Weights of a small transformer language model.
Size: 18 layers, MLP 1024 squared ReLU, vocabulary 2064, 15.3M parameters.
Training: a variant of Adam for these matrices, 369M tokens, 11265 steps.
MLP neurons of a small language model. Each row is named by its layer, matrix (up: input weights) and neuron, and shows model dimensions 64-255. Each number is 500 + 40 x the weight over its row's rms, rounded and kept within 0 to 999. Numbers have three digits each.
After each neuron's rows, "fires after" lists the tokens most often just before its 100 highest values on Wikipedia text that the model never trained on.

L10.up487:516521479523391553433509417529505445570574533501550549415503519484580507501436479471530465478549484474441496481522418471436541524535498526525581511473455516465470505456549450524465510505525482457505506403550544500553546576461545483516558546507522500518486487474588525470472466473526534503464516504472534507510486584572519439566502474565542511510550479569502458407491524572497482478454497483568496527516470474536602530601470569502436497495516517486557490501539513522497450478492541479512481442508478512454532540507537446481508459486532538521487470546559491475490511503543552527
fires after: ".\n\n", "\n\n", " \"", "==\n", " ("

L14.up129:480494453441474512492502479462538524416516508486489510563557558503564590607476466433450541516523520504494480532518475491510505462531488551480464479515508441503456526491505626516596539472492527497527529429554562556553478451475522509460483525417538577441535526480561522528516482476508541567550490550544515512530499558472488465490466521487529501418547487538503453495453419468486437470509500413514493568418512469531567506538525552472477530470454461481518472458482463442536506528514565502477550436460511451487532504527512432472486545476489451536509517512521550460507457492495499484
fires after: " sp", " b", " f", " T", " t", " F"

L12.up494:500504522520443506519479555522516532497534475528589531482525466523593520557481423445420567451578524472477522480505505507439512533535493492512497514495524425474512476482528533463521480467447505469504493470478497472596462510443488514492541539554535469515536509523518512454432501519475530437503560505471479473574514524446603456534536483528480557460570502422521481476542468465460509531469568486528481482438499457532496525497475541484496426519430527433557517491536511542437503583454478509512426463518526391479447509501451548479481527427513537594450461454510490456474543487526481461
fires after: " l", " L", " high", " le"

L9.up944:474509450475538423509588495528542532497519525548540567526508516554501482526507401488512489512536510479437540522450535496464466553573501513449594516477449518547452559494494480514526471490485514553510569535506485538497468529515546480522541509503524438558558532518533545546468479481532481494483487483432544480491466538450495433558562513554523525491519473495434476518448475496437458527522523495501481512562467479512525552541463462509398445527526539502478514537576493547544420531527527492576521459524492518508458461550507551473493520384483508464445514553462461516491575524462494532
fires after: " l", " L", " H", " le", " Y", " work"

L10.up129:499463563436523550481461453483510550451588474507578518551530538424471517509478539434458516472546449483471477545542485501502421512510526518499484550416465411476512457489486457485520507515540473511444497391608476568510490530558511433479507454425521515494569539436486496438492533453572498556505520551463490476497529594452496473547466436489505480534516525488458412461483446555514564432495560459477480536491540456498480527460534527524537429460459500465462493468499505488587503517499465433488524515479438450476482541484517472479497538405475529498461486438493546534507534528497549527
fires after: "f", " f", " F", "v", "-"

L8.up567:390506412504459438463446477556545536492502532504563540501449496540504520501532507490474484495467432456463426501550430521470488527525475449438557529457498532435476445462577508480498519500500505497537512495519544524458417532531450479531529544481577392517545503531512564479458477512470498498497562465514432448492567566472465469547400547484420544447536434521472444481544535516571483560501493486474496601459486569534534482497524549531414502501554458529520507569553487507550529477524551485552484466539481520476521474476498532447529538477476478416474487522474518497483518507535559531
fires after: "ur", "as", " bel", " bas", "ch", " sh"

L8.up838:416460481469497415490457452462463448494488479468493480432505468445512470478476480487501521468471518442489501522521518514486410558537511545477479592510453470541506465429586451470528536534519489569493552474522487520529518502501518429515522474521429556442504516489475497490514518477477595513554475479516520424461438493489478518495471501560519515562557525557422500502484454524530562426526511515466472546492403478519454487464511491426561554510550468481435516479501441516484485535472458465465481456533450450520440573538445523554545586513508550511546465418460414517546562498557540499
fires after: " ar", "chit", " ex", " Ar", " prot"

L10.up931:490548502431440503470538435476540454473519567544484474450456567503525504446516472522563511476559441392466476506501514489499467486530479490505496493512513570504539490462466493492538538483521554481439439352481514527476495549588514519496543566468508550501516516477540578537489574453513524423554496511540457464529446539507450541500526468540499487523460506438541501532465561548514420499526497509540542563510517541536526579491532495496530528460529500441451473523485512515429471449549518434485508513503472482505530504473490435460440491385489604539486476504539432474481458548483447468
fires after: "-", "H", "–", " sub", "|---|---", "|---|---|---|---"

L9.up534:383503501501490419495492465480451492521550575526462431389481450439462529527494542492562534472460440473481521581457516522537487532512567509441463501496520524425529432500499437589488480456489493478434527458437507524526479465493512566506532507467443489557448520554492531538482500496557519471493459550465434457524452507444445487559454515483463441552503578578522542492562474496475477538514479567456476480524490526518504558500453547501435545585456485478516488486552604528474458502507514505490498571502545541524460537504472486546490490451515505533555514536500492454508566512523545584
fires after: " the", "'s", " its"

L12.up664:467440527416503528489485459501472493529493495479482506550466502481557502483478459448443499532459512508427478505537510539525473526489543485445574458469422530522484499437538575520512460445559488547527528449548513522490502469454505445518497533479552507451578568502554424544444487433536555503458530460408509479493495564436492448494497507496448468498575578571445542514507476478515458554500555502455471506493548561520524543457510488470513531433532443456545462471532534472566521540458444542507501503513520453484514484431452504420560575408539541485504490485525559459381578442479484492
fires after: " sh", " Sh", "a", "o", "ie", "ra"

L9.up358:524477500448479441519472431463547538468532513502466528502489522451471455506464445458499518464473501470447560553524468502449536469543518503466551492512458477501502470501446477491515555476544484513483551425519473542487496525571582451523577476492496475480473552531533513460480492395574488518485512479549435498552585530502456496507509588552503438501475550522425485495465454514525462464525516534493544506524445551489461462488542475516562574508550496473520523556500488497542460420527537491510488445502569415473543462446505452481526538479490518524452501394419524478473575477479541495
fires after: " h", "o", "y", "gy", "u", " H"

L9.up165:500544494451496460575491518523480493508509493542484496545576511547463499443504391414468473532516482464503463478452516511504426477583512546504493506455500476501513539504466546529510500519430506539518537408518583522503452501496467465557502500408501435485528565570464542538434514429523532500486514522455437547556494517474468541470431487503458444478498527472491492501408428474464541428507428581528522483544491564504510512501512470468522468480505495482503542524582517494487478525521544503531496465516500510533462586416442503526460509423494480486493442478481486541533502491535452517
fires after: " St", " J", " st", " Sh", " R", " Pr"

L7.up917:547587428543403527422443463463518506480470522482457507485502529529460550497520480438501516481540468529464479495489488546518493421600484485483523472385509482520565496491481585477543452459495515546450517408503544515538547478516524466490558527443517453501484563500422503549509545418583533458468511521470450514562426540479512441508422464531473490447538512493510451509429468513478551489526465488553493471564490457511514498446556442479514449462539493597525496496540553416469527510558562449525449522502481523545497565480448495513513505403491464516510469492504467493546489517495543528
fires after: " St", " st", "w", " K", "W", " G"

L9.up824:503546415476462554468588513480485475491523520479491521443431583427546500558533517503536467516496466481447534499455490465461488484533506543465508514477500526587572526475499480485499421493431466561422528504539503533499464463515484456458529499447495511525446511524479515546517493485564533525515556510478483514469444535401514445529510476464501493510530457480499463486434455552546522495442476514469408514510456534532519546498495553611457511515500474375538566470477539539497450533491484488503442496527502542482505561507477507501461480538447554536534522460473515500530570611488537535
fires after: "en", " f", ".", " F", "A", ","

L14.up498:505484531508474532488493501489601525515533531477538393449498433440474496524537506508529543518534475445459435482469533506497492459548476510536510475454481447581507534455508480456509472500531585554459542520472500568514428485485499462495488491420489518472491543524431487446534457455524473487497536522465433529506572512405594546534547526482529427512532563501527520525471454496548559429487459477521507489454571468503435553535579542502491513509468459444433595449550509556559486473466505523491488441571456505462555535486490510479507524467521522505557537406531490512440572564486444530
fires after: " f", " F", "er", " Car", " p", " j"

L8.up165:441509519426526571515508461489528532506501426476509545596495525546517497493445509596480487492552415500546528484477442497486531565518527538522592479485467502469478421474497455482523515538485516506441503494461487515448476534553604494510628467504538513478523496566490423457445528499522541516546505483551486522532537587526486503485533556589504527425488545475505554496461528435484432506486453537483547510485527531542490523499538496466478523395528455411492568549525456432455509475508518512525442412492536502453473493433509521494450545485517502428462397514504458494541533522537566507
fires after: " h", " H", "us", "y", "he"

L3.up924:522473516494438544475535447523515497561552525473537493474491493548473459518492526537483517516506471473456458495483452520466555559539490434453502513441488515534562514490540464476535530465531435524466520376587554566518451542482529543527563502480515462470506550526587509493519547453544509462461508514535536465533480523465402419556512459555486532487539518476482459466429426569538519537524529463550454525439493524523478575473528474438462456562498443434495572539532498533522435551469502493514488500520458494495493499480511454449575493408593541469556507513524439454473462531462535503
fires after: " U", ".\n\n", " (", "\n\n", " \"", " M"

L10.up728:530546468449457493487557450461507515516525542487515544505562446526459512498508453457528565483502503500467478512438522496379440475517531500465542514504468544488528441510573447535502495539440536495410449433566468476495465596604555513558511583543546484517432515485575476535469486468566529503496497457510469517590433584475496534605496544513510525510516467537487448464456522478456432483526545540480467518560513520518530560468468529481551484537504504523514472518482497517437480491537584458502493443567509498529490486429501473516464503542499511492502529501540483461546518511483505502
fires after: " ", " (", " un", " \"", "—"

L14.up167:456533457496388467478501463452519460552455523497566453524488545535597445507506481462482477447478524497491466567490538452464537536550548483488465491522455433501561481400521531507511490397493470595501513511526508524539405587498465545473487507503499488415523516499536530508528521481515543499524513374502491425500472543500503490519533457549525514468534477586508473483492539548533509495531507410553449501551486541545479579512519573479523486480467476449500524529550547451478517586537526412529493488527508438500562481495519506517522551447462501488503519534447499479528543545522471453
fires after: "==", " b", " B", " d", "c"

L12.up864:489447535428467511561468506503527514460493474541532505487539520524561512517562549454467535515532511446512521539566491542507476574485570463486536540470457500513556538439461438521590455531475485560436495519544513512491536518488570514575473530466507542490545560514501484478515483472586458527483493422489567494542456534502541498486507575535527548473543544521484503518520502509426470507490525490513471532479529546489580575465500516530497472466478545583572536403462526469529450437536471461518520401498513469561494505410440416469556598418544522483505492499428462437559570503482495499
fires after: " te", " pro", " Le", " Pro", "e", " Te"

L9.up447:512490427507472476560483496533494473557606471527526423508533547474494563513517461551532502544500484495483442512459555568437490456508478536500574503527493550540462451503562525542479497467543459498511512482475561507515533521502488444564539513556555513522469536536516498466503516533490461497577563507564473460476567507509517494439489563556505483417500531532507541479528521490559466416489473441554488510513518524526501621530487520509487504550506551537552534423591400521433503409556395488488433510493493500534433468495520488457537471515532480469492426481504514501484491541533551432
fires after: "C", "op", "y", " c", " C", "ic"

L7.up430:518510496551424552462554446484533459554562599480492459531455537501475521545493538484498497458534508489441496526432460507431567506562495545400558523481445462474505517485510537498539532507457494479453500483512452574487467555559555459488585481472500538523581503515521521534501490497535563458513577491508489475520509531482557527527510546535530455542489490494478553462517488472534465486477519524579435510563569483556568481447536527508445472492525503521534481504531533530540507545445556491562466549506561562443538599523513440510532485459558464534488466535457542450471499542476522543
fires after: " M", "em", "m", "im", " v"

L14.up924:511460489436490433502430463495527572496492490549504542515458465438516543498428475478459546473492477472450489576549416468439518576569520473550567557508442421468521468416501504499485505455494469501451547491472484514462442445463534523542578478540551510470430510571521509505483471474524559532537464472493509486528575501396468461571530543454501496432462466542473498456387495454518509461513491435466503497467476522536534462500486567532503568506562462503501497557549494492447520489476509497546454471533509541498503544431443501484534466400461501441456504472522534511457500559502495484
fires after: " H", " h", "ay", "-", " G", "y"

L8.up880:516528494522418530410520493428520430546559455522500580484491535519503436583458435512522472520487526461487530519429480463501478408540455489492522491529461450504507474448459540480474505546457474495452441493506523565504468496506560495539523531463476516516543539507605463528499467472507647535515590552502516498500539503481522511524478548553565457459501530494536495435521517538574399563493493529595529520485553509505504480497484531554468454512501510472530513579517541574468549517510491500457488483468515471513544505493501564502538487463581492458532484501480511526462480530543500521
fires after: " M", " m", "m", "em"

L10.up688:461553503493470445450518433526550553539495563521522481541534465503565502460479449496540489402476482493447423472554521604480455523546524443455477521515466506489509529470488479459470528480487521490438472475524520504510476437551506546523527527477558437456533573521478562505478461399536504529508517515518469540520511523478486467461461516594429520503571532474491462404487433484457540479527564456473490523533515539509464516517552501495504567453500506514502495489527486483535439528516506538529525430497469454430496435428406548471530490436508564565542486550484535519490558549471539484
fires after: " l", " sh", " Sh", "a", " s", " h"

L9.up619:465489460516476552383447515449495541465600466472512562463578573429554551503471519428574475515475434489513487488513450521494462475520534536493517549504496432507487481429547505498542521481482539487453550438519499525458450501482472545473566466467536481436559551540542488544476469527502536523445498497454481513519464522476500382451488515494499502466508566471572419500475435575521485465483538466516482488497478467534579524533550569569498509543462422458476514498463503448503426450502508509501527520507450590559517477474461506532470478505472524501459531514418491549533562526480549452
fires after: " f", "F", " F", " res", " inc", " s"

L7.up549:479541481487401519464547480489553536511482531540558521551485499521472510505484457529420474521586490475571483516489558486507454576537495539467496545504521441529539555463515519460550575523540495566569478488468537514518364531489521468499476517477487444479478563502567519491464534499544481515524484495583486443486486514510459551513499569577443509493501518505422483426480466486497491477401530517564483501457567525523541535541513528468525499459564445432496510575580491437450482473506539478518505507488489519483498556525514438499422486493448487529557480529414525426508486501473537545
fires after: "b", "B", " B", " b"

L7.up680:459466499494392530528481527405531484542524546481592521486530487524572519538565534481512497471549465451503458547443504582510523536486421456461512487501505557538568488454459433493570489467457544555514513515561529494493454561520550490465469513565538535513544536519505490485466538496536478521537452461577543548507432539439526490450442570478543454616543516502518458521511440434441451505544577413480490528490492544505491490509484562536453528587560451543543500541533454456485477468497495432520525432499516568543474502399528465472507523483461561507519548543449503437524509509538477506
fires after: "te", " s", "e", " Que", " le", " te"

L8.up181:427569493433473580476462501527426554472552558549457472515533477518525496553489524519474536570516534471417576588502497520502481485499556554497451553438512396485496547458505554518548473540480555558440515468552501496504526449582499474490544530548508544570534533505548461518530444465516532568487501515469502519503519526496533408482508552540571492458425524461517500457441422439468474531512511529500567547487492446551524541538595486519483528519457479429484515507522480422510485459533555504533466481492451522536518499509473499523471529485471539505480495478545492502592452535536517501
fires after: " f", "w", " h", " Sw", " F", "h"

L7.up123:499547481502438482420449484474462528547500518518455484508529482492480541446446516485491489519523441464495507455442502463470506404525488562550603478461482500431589481463542437576525494435559488482501527545505527514575525505504571523552560549556456500522493509547582515569474472448530555534508492474537507433507461532487517426533490514504497518469481553505457476399470561520475523524449440578524513542512531551499571520547434588476484519532435515447476464436495545471514472472508453494565522498490534477468565458444523514498529462459471590489535537474471462501504488513432511512
fires after: " (", "-", " \"", "—", ".", " "

L9.up68:433429377450515447488517527510452545482531506510485581537470507492510530560482488473517475505474484502531464489483518546551483518516454507385515475481498577554462500498509504467563525458522515511535455462508530579472463541525596510495472538462515537486550511499504493504450501488523496495550527518507492534531561513474471539444583515517517513494546487474481486452505460493462494513457596450517530496531464489531562541553562464455526504506469480476499531558449472516564416485529481518531480486480542536459434534478519527461428518483463534483581465524485481472427579524471579546
fires after: "us", "is", "s", " trans", "as"

L3.up342:511460462441389548477537493505541514525522451540418554436537468513541530500493481520542568454483530478553432470521442502510531562554494521492565540478401471490487418466526500473538489469507537570511464436481503483474494526502543493547506483500464538514554523554457425454496526502563558524482552485497477480488532540462524428513450559519514414478481517507454440499474480557569478524483522448500438469452533539522493541417453516535504470565488471418494492503572485423502517483516497515510459530510527470414520480524532480514466481495624480457517527411457479493506489511480472454
fires after: "1", "–", "0", "2", "6", "9"

L14.up661:462500492425499516515461486474497492547587549479476469553487501521539475505503513566529581516489470505511485476430430481451506554558513558527504485550486554574518454538551531514545542472477493510484503475475501459468434557511499469521559462493465506503392545506445482426480477571530519512521535521543430504583519536447532446509478538512494517516505505474482455548459510467489538519450489452517509539458552523534574554543617562576486531459466506499567481451495512493459476410485491553550504508493533480436519456489456440572407436522553525459416521527522491491574499563448519480
fires after: "2", "1", " sc"

L7.up967:457483472547461468501457510464543519560560436514470531446542458513498457471530512488450480480517475454467521485472509470513491524598520473447506530496414492482476528482474504504535504430439457611472603514474560581555485567536490439528547486467503519481461529556480486545534581470552553447534504497507522448529547524516540488533562469510514539500471532464420477489503478521542579418530546479513525537535493417503497528498463461510570491448472387560486521479511475525492504483520553506468491490498547486581456565455487538495412542512449513509468432427476460509439559505486458501
fires after: " Ar", " ar", "are", "ran", "r", "ar"

L8.up808:498521501408434580497441527525520500497547504496509536422453535484523569507461501548546445479441429396469526506514494473471541455523470530510485506508501532561511554479507503514509501410525468577497528519453531478537430555474515512543484555541536529515444515507544576460448547490482466524532513436505435528481532528510496446514549484534496461460506549482484453456494471530530497458540512457510474537475516539506589502584511514477473551556482508494502581428586552564456584526538526520569481484495528468526482502457432421446451482506466468583510495490539446460462484484623455462
fires after: " R", "ac", " d", " rel", "ic"

L12.up128:526484545514487542471531493427480466565577495461521419454435521534571493554454486565528535495532544468473519491494488535438473440565485566537465495404451502485591507489540484478503469502479511537469538415548499543570472552453510531458524509526537410505500501511504449486434493502486590475491525529539554459479485529514478502542508535555528570449504417473498438373505467551494473521481474586562430519509468493530558530480506491526442504487550544554460521526546508505525446476452488440515516401578542493549489537501503493432534523501429511505504490491479569419488528521548506494
fires after: ".", " (", " ", ".\n\n"

L7.up126:463523512496485465515492526444552502469497561460510461531525517435496527531531521456473511502462467480445536471565557561516537547550531548533465558476473510529489510430523535524510470462484500553477485521454542509485437526492483484517516478447469433522553503511557492490484455425540437504464523515468519454531433520454535520553476491476537424433562512558542496520475446566500498503435469485517486445524439544534491585570450534474551455440432508467468544497534539418507522528482518494540446561514468442492542567503512525495487491411493519449534520522531546514538551545551469507
fires after: " F", " f", " st", " St"

L14.up183:486465514489504571504547479549497491514514475529449468474505465500465486528464583531601507511439460495500490533529521543528460497514455525448522551511477534565535449489505464491556501508518400501542471566509570483510505495423488536508560535496572494442468527556528444489476483582492475512534499491511481543509553547511469434570462452520451459443556477520385500529443448504532476420441466526537522557425467564490550544497479602495534512566479449501529469434550484527398475465512469497547486460527497506483445446456475528434417509525523477493467483480513426498424441523573493496
fires after: " C", " c", "ic", "c", "ac"

L12.up668:487584504463482560500477495499473523574557532494529530428518508522486581550455450476501511477482432545474458463545504485491537493614561443512517503466508510474532492490582524506528460550503502485508482500546600481484524555487500448551605512508555410511473494550502501542468484480469535545513547560497542542514497589505539456493465484589494452472480424491579480410480463483540428484495429488499526550514504472577566532445486503547458478500486549491538510455469471529479493494431513518521466534487518550508473541504524454466497448497489510450462467488584480514514468538558560437
fires after: ".\n\n", " \"", "\n\n", "==\n", "=="

L9.up76:511514501425466544558512487452519488518505501511462505466503489544570485523499411530475521529528529404489539493485462559458480604553504445489497558468467452504453545496471500519537419451466498470545512498510507560547463458498526529503559474490469556499503482498496586478441511495470484473525528467441505513528462531473517490503548490570548526537540479516482497445485434456499439534535478451509539507545535572538527554490496502489437449522517471534606528504567544551513428495490542506516466513558541487514484586504469499485447547493434518582502496547500494439588519526586485511
fires after: " L", " l", " in", "L", "l"

L10.up460:517507491492453484540499434525462488535532442501475438414493525503468545523471490453536478476462510468493458515499451566513466573493529505442439480483474476454462479514532544514515467563427522543495497446519624576486439475510410458426493503525501521469489550597484530471412452470525538530471498515470515486517502551442502519454447462451560514468539486483451504472517479512523502496476469545445516520479518478555553533510479511468475547457511414520535541523542530575569518506477475529519396501514593547579459436495447541472460561545478498501546480516562486478560545474479550563
fires after: " |", " ", " Sw", "1"

L10.up373:489539562517502508505551443484502395542486518537521468482515496513471484494453504570566532480596428512540437491472430530473548518572522519513568513447398585511594465446530491516524523530541518476499481479515486518544457522569570499534533542537573502538455499535522527599470465535548540495569515536459449445531500548526482536524515476600501460552524441514524518495470556525532483508511494526552462538424524491526494489494442487510478539497437510493518489469534521508574498482518479441555508531546565464457575480435461518499486495501470511543460500457555445557474536511508560423
fires after: "–", "-", " ", " un"

L9.up856:445522535478465532423487460569556482462521531504529506414517440475553518494486560543549529493490476445568503500494481573532548442487508540478515479490527430433523468439499463546519564500559478468449509492610524499479446555503559469468603473517546538463475544519517436511450480491492495528436534447521536525503507512489499455451557574514529443511616514521441479537475458506409515559478477530456444472492447547505483509478460544514477531545491447452508498543489464406549509485513446502557501426498455484513472506460549498499527536462435502499496513468477495524524603540512478511
fires after: "e", " E", "a", " en", " e", "ent"

L14.up531:497517555515481466501471496548525530439514496516521463486447538532552507451495526502466491574507492472499419563543513475451470543504468566467484441488473434511548510424519508434515508510415432566517526494511530485504472536420425444511449413460491444505540506491473480536535576476546504489498469523561469477467538542467470495556475512513489470516541480550470461517437397459549535511446544507598484553504547541540511554580512592456523422470514471568489457576493600472525481508471486458534528504513480536532533426433463466504518540459528569506469509594490498481422546479488445503
fires after: " B", " b", " t", "B", "b"

L10.up31:398525469503450498452524537422461488539594580551569525504456471526495468489542467497534514461532509432520453494411541577514533513491498527424567511453485552506473503512509531495562535422504442527501515466541542519608523606485553493545483491498481475476560522526550486515427521431486570456617517527534427510482497511480616426452523460545435489460538529472550511530527446572527516515484517443515460523533572486531557481486554521572528470472532512446467504537506470487506490509543567490473517430485550517526439492433504539486508458525486471511501423515515505550501523537528577524
fires after: "S", "us", "os", "as", "ac"

L8.up768:499470471419482500501530487466465522515486505513427516464454491472526440520434464519524487481468444489548476483495417490483536613473457549463564520426443506517489395456566527515548511528512512617503483453512540507534463520545503549551471511548474482615479493532474494531519512513503536493538467497446398507518466518491507467480468562481522474475514498518487470489523416565485510514529488466572426543459468551521492573439495551526530470554411493391486467509500479397490524483522476470575486452541467461502520421470489489512546467501560483474475427525503482557453552532490528434
fires after: "–", "-"

L9.up7:454520509497506481528471502525525519449532496484572521456514517506473482450539544507465519453533506469448452494528515577497493566505566438499471524457464586539560468523568485489468472556558500501482476451532564504520530528505460481513555557471511515467531510511540502414517510524457474505548628458509476532601540599425533422525543492467468617480508456544446472453501544558488473488519453492491508591498553502537533549556505603499499484508508500493478521526560502613528561505511506433446430517491543520536465475530519480500460520443492478526545473471492497513475484549597447508
fires after: " per", " bel", " con", "ch", " Per", "ie"

L8.up318:512544494480475429479464453535418464591489540437484479543439470494438534499490490544554495532423423504488502515436482556438517467521478545476529504503421445539506407480451527547543497502461448519453514532556501502504493603572555533469536559475509448493507511513591523475413514490576579488582531532477502532501543581457469495467437517593499565450515467538519452515470508537496515506491480502552475507477398487539547558511500467540506480544475509551527508541523566499594464560500551442537481500508551454534557506452494542504492457546509481515483558512483528474471536504495502557
fires after: " ", " was", " (", "oc", "u", "-"

L14.up502:472514503429417521515552485485478466441560508508491452550437508551518547441519493519435534514460526511475447568454495500451522590557471500480511464484520501399586467402562532518560449505502465537521521506488488494555433595502563466499571475471530572465543524486544529497500481486522469536478454505519509532486517485497433496545460488527453458423487408545375473481529442471492484493468511405563473487509588481529532502566516452463444495563501402483516519523551517499503492471508496510537511515509494517469501561471489516542519521511555522511530488533458508466533570524497546496
fires after: " B", " b", "B", " t", " p"

L10.up928:445535554413514474562530455506452524483484512444545519450499417461574540514523531523498487439543466505512478518478421574548515455515422505514615412467519507505542438477593484493532464535518439514468525418560510510488532443502562455487475478523550556532570547510495446570423444454512558499495517464505508472529497509471510508482528526421537459489576460542487456566559528475494477548513463531482464534494487518528564519437518477447575477518426471463550470473528444480500526451479426465474505501555481575452467470444466477482505566475479525481489527508477479558501485460531489499
fires after: "e", "ent", " se", "a", "i", " Sing"

L7.up928:503484488435525471472439418538453532445514454491487472397519463511529483504536507427487530489393489480481465515440499526461461481525494470525520537499512566508568502487566537515489527509477513489542468476536458581496532451547475450614520506483506505538488503499476569462465582537587474506527518522480467511595458518517510485538460519557502467493519532545456466523503474499485511505533441481520494583503524486517516503512502566489559460484532473513540465478489500452398429508490496493527442467482524531457546487473480434510489475513571509532521499574511501432541455497597462469
fires after: ")", "1", "0", "2"

L14.up390:514515488495383550514543476459536456533505501514462467476516490461544506461463575502530510498506483430485483473525502485496490547507467501532480553460443492549462528465465527474501505496523517553516496496486495485557494502437500444570503420420543510511483514547490518452366564604567571497497541518462429436500488528488499443498533509468472495444473575548570455490433484530527487548481478438628515511470471488488473531529532568510506529546452484465567550534558581551499505433485513508502465505540493449460539481550466518510509458551491513482554530475481496510543457516467552490
fires after: "1", "2", " ", "3"

L9.up742:423428453457476517518459474496553551465508522509551507464519458516558473481441426520472518477600513451494524475588535523492436484535472476531487464511469512508496582466494472522548465393460555572471517454529476468516486492496507493522459482537559434561579558507480435432482508473519426510477485445470536574524432567474498467568554530518491523459522507509519441494545468491484478540513491475500507489504536509499476619488473518510433459567478451479530548433499453501473457589511544517491462445484532527522474482459509472532524490411452496496552541573407456415575497479450476523
fires after: " p", " le", " P", " sp", " fin", " L"

L5.up866:421544417500487483484466378417506473556491506602447526512494549430472479526523509560540453427458436480459504591495465574529430540533549429511506502498479466549497504488551463557547493405466454474484530433508577471513493540480423505466507509485427461490512540517513534480502515489522497494501516552502514501509501539459514506574461506424471501468513466573486484502505525514524435486497471493516499490473481508534440535540484548515457524571471472438529495474585552526376489506469476445482486487470459475515453518493447477486417535469520503512510481447527519474488505465501561510
fires after: " |", " the", " C", " res"

L10.up200:529522474514429458490517445470505509434499538503509552476555509502470484498490529470505460459504521491427485520522487494454432564622515466441534559488491558528505511513524442491514485408465453497454497494510563569557492548493533455469465539493560473458499499519543464499490456423507518536532487461550559441544527580489509417500553499536466560502540475514557470502453590533531517438477496449535492586515477556533508539512491578453446461438576496435517516506488486470533443505502489475484563394490481440498536491494499463447468528513497591478476479500559399467493505524432556615
fires after: ".", ".\n\n", "\n\n", " |", " ("

L10.up263:462472532485482482429462452512521476447538523482580559501513474523544508434486536544503528492548470484556506566550480564563501448530485538513580476481484477570562418477503460532564482551550496569488475461558514537530505557492538459542614549475480508491473547500465480522537505469441435453572531391503472510546559532459506412493516460475537484499579542482463468565511551484486557436506451453510507515513499526494519502443495544461543520616436496454563489453484466509519488533423448468562537476513508453471434463442507482450520560516446529515484527476438481492486497478482556494
fires after: " re", "e", "i", "o", " E", " Ne"

L8.up591:537574494486528459558513474435507513500476475573428494441486441472463450484499432538429562511453517467434532591481474529474525524498528449430532541488489447425514509459461467507468467505469478538465475510551529467518441520521520508488485583474452526497495519493446569464456488432507554517567487467507433508513486532505478499489517463537546513514561563506588550484468511554539480468570477446434462538511582546510513545442493465511511391505550523563507512541493496525430555442513496482444454555553517565534450534376436490528519520482497539527530522515490482486448527519504531528
fires after: " cl", " Cl", " gr", "l", "em", " l"

L10.up723:513487540483519504470468428482541554496500508546510517489471482499573568553436499535436466422454487487482529549477560477448524535581514499472507514526517422479487430499461507544511468468500433534437455456503533538522473500546520494489532491528517492479443538569489506548449492523501550495492488408499471453526503518489512511524534574575557500477517508504461493543492411420477470509536438528475533583474408564526472516496455528480509511470446508458478484602520526507477577575411503513489404466561492451469524456416557488472516557452552458519539462443466568457493510499531499532
fires after: " h", " H", " T", " B", " N", " b"

L10.up259:475471542493515489502521493485469484487590569517573517555534456512498518557468527541547503439540418506446495494444424513505496514492478568473467543468480492476551515460499484510592467445513509574489543459476487531458362569514480390551500500432546439464500507480452471542431463473552502471497593462464501469478544496433548434486552477452541441488506551523416529512529402536508506545485453492560492465459503433519501517491477464504533445534547491461533545500516557492508508424426501485434466533476441536486457540482528514519485472476516488529466520497514563504469560508590544550
fires after: " F", "F", " f", " p", " P"